python train.py --num_hidden_layers=8 --hidden_size=768 --num_attention_heads=6 --num_key_value_heads=3 --head_dim=128 --intermediate_size=2048 --vocab_size=16384 --hidden_act="swiglu" --norm="rmsnorm" --norm_place="pre" --norm_eps=1e-05 --positions="rope" --rope_theta=2180.0 --rope_fraction=1.0 --qk_norm=false --attn_scale=0.0884 --bias="none" --tie_word_embeddings=true --parallel_block=false --init="normal" --init_std_qkv=0.0222 --init_std_o=0.00556 --init_std_up=0.0222 --init_std_down=0.0034 --optimizer="adamw" --learning_rate=0.000642 --lr_mult_o=1.11 --beta1=0.95 --beta2=0.95 --lr_head=0.00619 --max_grad_norm=0.5 --warmup_steps=301 --schedule="wsd" --decay_fraction=1.0 --decay_shape="linear" --final_lr_fraction=0.1 --batch_tokens=262144 --max_seq_len=1024 --doc_mask=true --train_tokens=1342000000 --max_steps=5120 --dataset="wikipedia_en"
MLP neurons of a small language model. Each row is named by its layer, matrix (gate and up: input weights; down: output weights) and neuron, and shows model dimensions 336-527. Each number is 128 + 24 x the weight over its row's rms, rounded and kept within 0 to 255. Numbers have three digits each. A neuron's up and down rows have the sign that makes its largest values positive.
After each neuron's rows, "fires on" lists the tokens most often at its 100 highest values on Wikipedia text that the model never trained on.

L4.gate1448:156147106097126148147098125119150076135119124106099181135186185145111113135155167125101082148143124129119143128120130098114114127128123141158154118139115129166118151098107127141120134140124133107117131095105131138137114100116074142155147133152125108092160151118111161124142142153076136080120113090159170132126095143084096104117121110115114133132137127151143162151142123116180127137171135138120093146136101109128149124118146168100084165082130123108142130074122125120086178097133133153134170117183129131126093119080155119143179147158127126143131165127133120101121121137136111107
L4.up1448:169161148145127129096116106120101127135124128162068115172120144139096117150109158162119128111149095104102126162116117116149184098124107132098117181149149096167115114139150127139095162107125091110124119082130147124124124132122078137120131119141185125107111128164130173143141127182159142105112134151146098149143119121145133159139151144129103147124137127091124103102112115123121095088087097089112131157080110106091102102144152137091154154153096146088145100109143168168135146178168127170145174085119120160092118118106117120120129152144124121111110118098132143149099114157137118100
L4.down1448:114109158146149117132136107173159129091145146126122124101122109101142199087146134150123086136120148149123103110113143105120179091116111107161142120131123127111118130123171130136183123145130117122091121118087082137118155064096097112136113148141155088125130161131106141132119119126168109119135112180102134129102151172145101072148140121145123100110127098130101101111144145112124144145144141086113132123090112155126169096150155106115125162133113137127148126122148137134096125137164096101136114122141095130115218150107117169118144158167104112111113110135103098155087134125131161100
fires on: "9", "8", " St"

L4.gate811:122124136123086149156140161060165182141111142172103118066160131123134126160139117072126079103125101164106131089147154122104159136100127160118131115116125120149086123114087163147094106134132104123112154156184102098155107094146103171138135138113092121111157149158138141107113079128086131091151100157121154172129139158089136132116130073171113125158119156147138148094095126112170138124111148132121087113129149110145077133150126123126099137138094094108129109149115130109152148142155146096150123085128101085176126075130103141132160115130162136120109140079144171123085134120148113204
L4.up811:113152109095176111145103090138124158100135102144093136164146107135165142145161120129146135099152124144140091124094158115149132102169169095141117135103135114108096157112118129139104169148127180111120137114157102153106127131142111130150137091134092073114093086173156123130084114113129112110102069121138124148139123133135152139106134116147169172121120133131142111130176132140078124123124131111156130132134136144089129095142156107114135102103134126137076116141097087132085137108136102165100124109126171097133143150122157119171120116093136163085101157176116095117106121137128105134
L4.down811:154105109156169143137160115149164151130124098168099093140115111134103174136111145144123132067105158144128117128133117097126126090158163131123129151141078128116137172111142140149104164124150111126166124158114157111143156094094167113110106125118143133141132096122144118162113149120145139095117119105135140126140093102148101134100122146102119118124133124129133101154113086166140092105103110135109160141174112152156115140090156154149129151165078152128119115153110119143131161162110106125135124128144093093107185129102146128147108131062132159180128119126118099109133114109167109128
fires on: "==", " =="

L4.gate771:157142113100125100131102154171108106170065153137087154139098145118112158123133110123124101119158113168117109133151097113133175090144072131150122085130128140144103138145136129125176110156125146095127113112160106112160177076108158163163126118103116137189167124133084104103100101100079145122160162125128086153145113105154139103145095069149101140132142136103113137107143093153122173151107141122156137138150143116116142130139159145129149143134154132126127094179112117076123180150117132110146119106105075143122105106131124091122113119150117120174118095156127125125132099174148158096
L4.up771:144110114111165164144169114143151187156101098155123142165157102157156128097125112119122136151120104151156127113151114126139127164156089111114148133111200121097128104159157132126146137148138112186131120101133163107100113175121133172122124132125138153105143113110145082169113084154132141170122148157161145123128100142138126133104144125138154149107135140120172155111140138138139135160143171095085133166179153116122136174099130081123083131102109111080056093149093092131112084129106115129118155170150106125133115108167127131147107120113181104165186141148082091111118124165152172130
L4.down771:111140131131127100130086092171106170135107099154148139153112123150106095131128130112142077119135152114114140112155119139099075130116087106125096181128101140107143121112155196099161131118070111153160134121133103129108113097113097104131115136133127134083123087112201085106133117154166115162119139104151103143141084112096112158114138131156141129141144120132153114134121121134184130131152120125088173098163123121129100117130138147094116129128132127130138160093142138122107121155141153096092127116180111146120128106103141125123161076145126170115153142124143136124107125153124096193
fires on: ".", "==", " He", " ==", ")."

L4.gate336:134144168132110093089106131135142102098133167108128105125129092141083140173104118105167103128089178117160167158121178161127115118142119136124139139112080155163120125123143137125146125135173163144134126142127096160103141117135130149118124144149125113111161118094149115121124143110150162107124100134108097125122096109150114103144129108114170084156132122150123093181108148121126112144120118122092098127089125144119153128122141124088050159143100129113140130163136105117119080115149144147138081175109085079108090121098166088132160119113137157127111144117144128126146107172092127108
L4.up336:118121139111113093130133139141125099155088138102138133139147104121118104138103121090130150174119132102138123134106100124102101100132120084122109102104111118096095128103120096133086127065110116119123079114159142174128089077124118115159124128145141097106118107132129128152107096114136137100088142133124096134122127075151100089156138124124091128111112109132097109154105140141075097148145087148086205107081140178109129173169091136136152180134169106136105147107125136152130145188146150094132146123102123154138145138133146128127152134180123123162111142126112159141068090135135142114
L4.down336:141117137152109154166160114093173138126124093100169157140140115141154144146177115128145157108117135111141169121162110148117170187102127163139114106119130121164119148119117109110165137094133142131133139093130187126100114086147124082114076149130141132114087126144165118120144128162087087172100128133114124164146135129163142125096165112133093145147086125108142090131115130127135131126096160102176092131151102108119143148096132136181118119169151162092128164142114132165137083093087185129132167129159119142157132120112101151126137118150144134096158129153133124146128164136158092122
fires on: "9", ")", "erm", " ", "OC", " Man"

L4.gate1143:126088113131128120119131145119163137110185128095152132103166112131097092112162149115125129153149080116134129085126116110150126122129160083160107128145097156092150114122145087124133164146104137128136102174161171108166091134098187155079146095128123119126079126120139174082125136140154117112125057113108079125088143160100138108132113117143096105141117121143151121137103088137075132180155171119135148133172120127117095085120103105120118132109101117125100117122129087123154166176131094122127106124108113138122120145100152141112086115124146105102103128104108139106126139128110098134
L4.up1143:096124141114123182139096098108112155126132156150133103108148118171132161073111104094187119143110105145150117159121171190145170132080121147110148095144072109106152139139160092137157098082163140125181117150142102146127128142169108101134143127131159093133132141136101127151130133134097108143151144124154085178098107139103117110156099142128159143172149132156153112129146117153093124121131159140134119166084109142132159104143153131127114161133127119140134151142126156151141109085170172099092129153148154084162096170125151117068119139137103145135120129127150159140109133156141116144
L4.down1143:135143091110127114141173138110160129148158159100135163121121110117133084121146123148096129120099145164113191101149109145155135106135158108125157200137136141123182090140136162159162114129105163155159116104124148145134135116106141130072189102110147160167134124098114114112105089097171115145164139093161144103117158142104113153118099171135108127144160150121133102087141113134125089120109124126086133117123109120099170198127126127149113143116145117140119129093155123191135116154156142104169159139159099117122099139145116098143123098158104140133107174141114130152138109077111109113
fires on: " United", " out"

L4.gate345:132137079137159094187104137150136141089165127164099176136151111148079137121149088166080102173149095155110139128168162103119081125166150106139097118144111114102125111114149061117167124088126116106104116117123150107133111130117128114127113155102121138098132129132139144086139124153110123147136104136189116150145122089145120135105098117136121127119137120103133080137118163089101098134123103103175126129128123119128175102151108136139125164112169224119138130123127167126099111134118131086131119093124152130153113117141139112158137155110153160148178168135096162154124105095116142139
L4.up345:108152163173109140136141096148143103127117124164115152187157168126110101165081139111102146120091116131140084137144159134129109136132156092129113130098160142074119132055126122098097086143100148116137115100098118087125143151150167127138092122125100136128141100153136119144133143104106118122107096133135179136137122098135159151131119170111122121149145152092172100140118067103101140161107132157117148127127191136123145092123154155139138135111108133104137119117147118085148152112175114135120124133135146153166098156113137154154158143137140162112145138123123086097158164174107149110
L4.down345:169097121112131119144157127136153141120109167103096118132124164154117125133092097127141128145141085121136124151141129169184169114138130132129133130103131088136140152131118146143108138084120119177124088123118128080141143135146128139150129107161096161120157140130178150129151136120124111148156115123089121109112141133149160136124167135157085133103148111131111127140132124111113155142104110106131118130097119122133128125115135111106150107125131137139129107145127137175170180166116170119132138123146098141114155112098120137137073110104159132123134128150134125146130111136135089159
fires on: " p", " number", " P", "p"

L4.gate335:109155130130133121142109131134118121159134151158120176150128142175162075113134151063136121122131113072180107105119104143114122136125138149146094109158094122119138157090129130147095112098127156164107111176079095120142118138146118189122151130147153119125098098153104105137124150149092137152122147148062119121196129109107136136167147105138105114118135137140123147124101108113168143134132109117148084119128125097168117148171140116119142150106150153138039126161164161130143119190143145148153155098157154090141089131148124093147131115080157132083102117128142106125106110143113093103
L4.up335:120114139131149166094163141140140117126111184142138149124126124186065113136130150117128139080134099124138092096118151141082173145112147153152113074093105164117082114098139116097114117073125156150095154138089141147119113106173116144151188129143127129174098120096125083122116119184105102144116147104117120157115147120170111142141124146152085124109113105081127120119127094136123125181135107096131178113096131171131151145152157143114147126149113114120176125138145148150111142183124121140139175148100140108123099134126145118113147120140148158112140090155145145139131160159124139113
L4.down335:130083114108118144098144138090133099154083135150129122113101127108125126119137132133109113162105131135103127111100135024127059154129122174165077103100105145164141114117130146123147134150106167106126142113153154060085117153110150099103129150130161123125121163159139150165157145148147126154162108114133115098139160107145100143109124130117127096092104108109150115141099151146107182138074116111128115099126124152135152120146089163142175141186168115127133117100151142112138120145120119064134145121118163142148097169136160123139162107150132092111107146134132128137125142122130129129
fires on: " (", ")"

L4.gate1701:117163179131127154174112155165111139151113104123158150115128156129159167123121122132131135155103122149081102079105095143160122113092171098110105128087118147086132090112136155144107114145128140152160153096134146124086078152108139139142126163114106118132159111175099126119179102147089115150171101147108107131136144145147118085152128087114102121134192125145168144160071143167134116183130108135108114103125125082155153109106105125139158106133107140117086115119116123164098130106133128137151154157091140126111127111136150154135146112126159120137129154115142160128155141110094084139
L4.up1701:097147135100168092112145118074122171135145143157134100078174150079174096133126142110073131119096092115149100102118180110160121146154131077100131142096144090063147132148161121130133133144153109091162117125137090125121121108068180099147121124094128160150116136123089095094144106133111133164155125151169044157123130153073123117113137126120194125088147101059150125109143122127096130120123151120114132145157096132122107125130174164143168132140109146130107105120097143113121118093129131154134123149122096119146130173091115088135092135136116134130090074128168118095121143134117121132
L4.down1701:102106174157109163170124135098128101132131113117066144165101112119095100146141121101124167138169110112136102137176109175120139108131085105133126109155118099139091097108109132140179125128109142121116088129132114146173094116143132119099147106151177152121138134136120118171113148141163126093087106122115180171138147142117152161105107196148116178076107104118110124120121126177162174126144158118130166121083132096138121159142111072116142125092134138136156132121161096131136124136166130086117141110117124105153150123126119141084153101138126099142100118133124129127117115114121106155
fires on: "'", " un", "!", " out", " have", "?"

L4.gate597:151152121097092164115139115135129171114153170121089143161118144165150144135136130134129077165113130115156075130142110130104113121124124092176133121163122122160117124111167162142120153087140074122163139146150144105094137124149115135121108162113136125068141132110152157121078143146103153164124139114113137177130105165121140103121095098102112171167122084125150106072126078117123134152123095134142141090098136135103103149134171133090137123101184156101141133129126107121104124138137166163135155149089157180094139111135127145143161146136132076124152133114152123123158154139129121160
L4.up597:113161134152161163122122116106118105098152117100130135138143132124125116121104138156094155178143124127114093083100154152157156138140131175161127098130140143145155101148066133111074145099154137144121140108144117156154143165108125088127105139173161153108129092122112144156088112109140118138081119148119148161173138100175148095100158140087116178081133150119108077111116122096116159142108162129104120155129120115128138160130175146143165136180147130105077112142112112122131106094100128132178146123168103165117117142144138134094172120138128112130146097121126118168126155130167134118
L4.down597:154102107109145171132131157117116142123086060167132139155128148119118146133123124070100145162146130125125164165168173162102160098144115138177119108159138112132099102123128137116090156170090149134145138164100130130104136101140136129086109122128141109125123153108109096119142096137091147143152119087099128139129194116161142129124170143140119140153125096148103126160130121124126141098098194155084184141139145131122140127074123108141101139142103089135114141160166120124143089128145151136157131127128118148105117170152145130150069141151121135108149100154120156161111123133130156162
fires on: "\n", " st", " right", " St", " south", "born"

L4.gate1252:133156120139064155126119109121121162149122082103135140091129113152114119131107153170166117137148094105137127113166138142109162115147154122134119141155124176101132176112090118139132129110150098114136146159145111113106145124154111121108112118135115139096127075119148112099108126125115127136136128163118071159129109104067088126155143122148130089112135060132134128173132128157149092133159149087096128156121153146102114132131112127136094148133154129125123125174132125110140095147108120132106107134140117113144107155103103162121182144097115111135151147113136138114148117141153123151
L4.up1252:136125109107145131168120145122112174170150134141148097162120148143151138132094161125146130086124134109121095170138079168159121142134128144205147123138154138108095104145121136097109124137157164124134127110135103155151147138171131145148057148143124117125116177141116149137153092117153152131110120150112149080147111112123155114118124115159118119158140122100141147098141125170120130132111169100119136069110148113145145164180160120105134136118167102136144091130108087132140120117092160046085113150115090112140121073170114151152135134117101143106132096174132126125108132124110150122
L4.down1252:124145151084130132112159115134125108138104146142121100113147111166099102115143127148112146112106174118119150147106146152084115122114112163134072126150107137132136150066177145146195037140112117141146113135117127103119134126116123116145122107126108107149114160132159090127083148107110099100124098139104111124125112114140127114145154096118106139108100131146181142139130111125133106127118130140111118110117115131122118130147133151135114096131135134137149141125088142112136140165113110166144129058165100177130143134138199119106160151121093117144157102126128143151130150087116153124
fires on: "==", " ==", " Br", " br"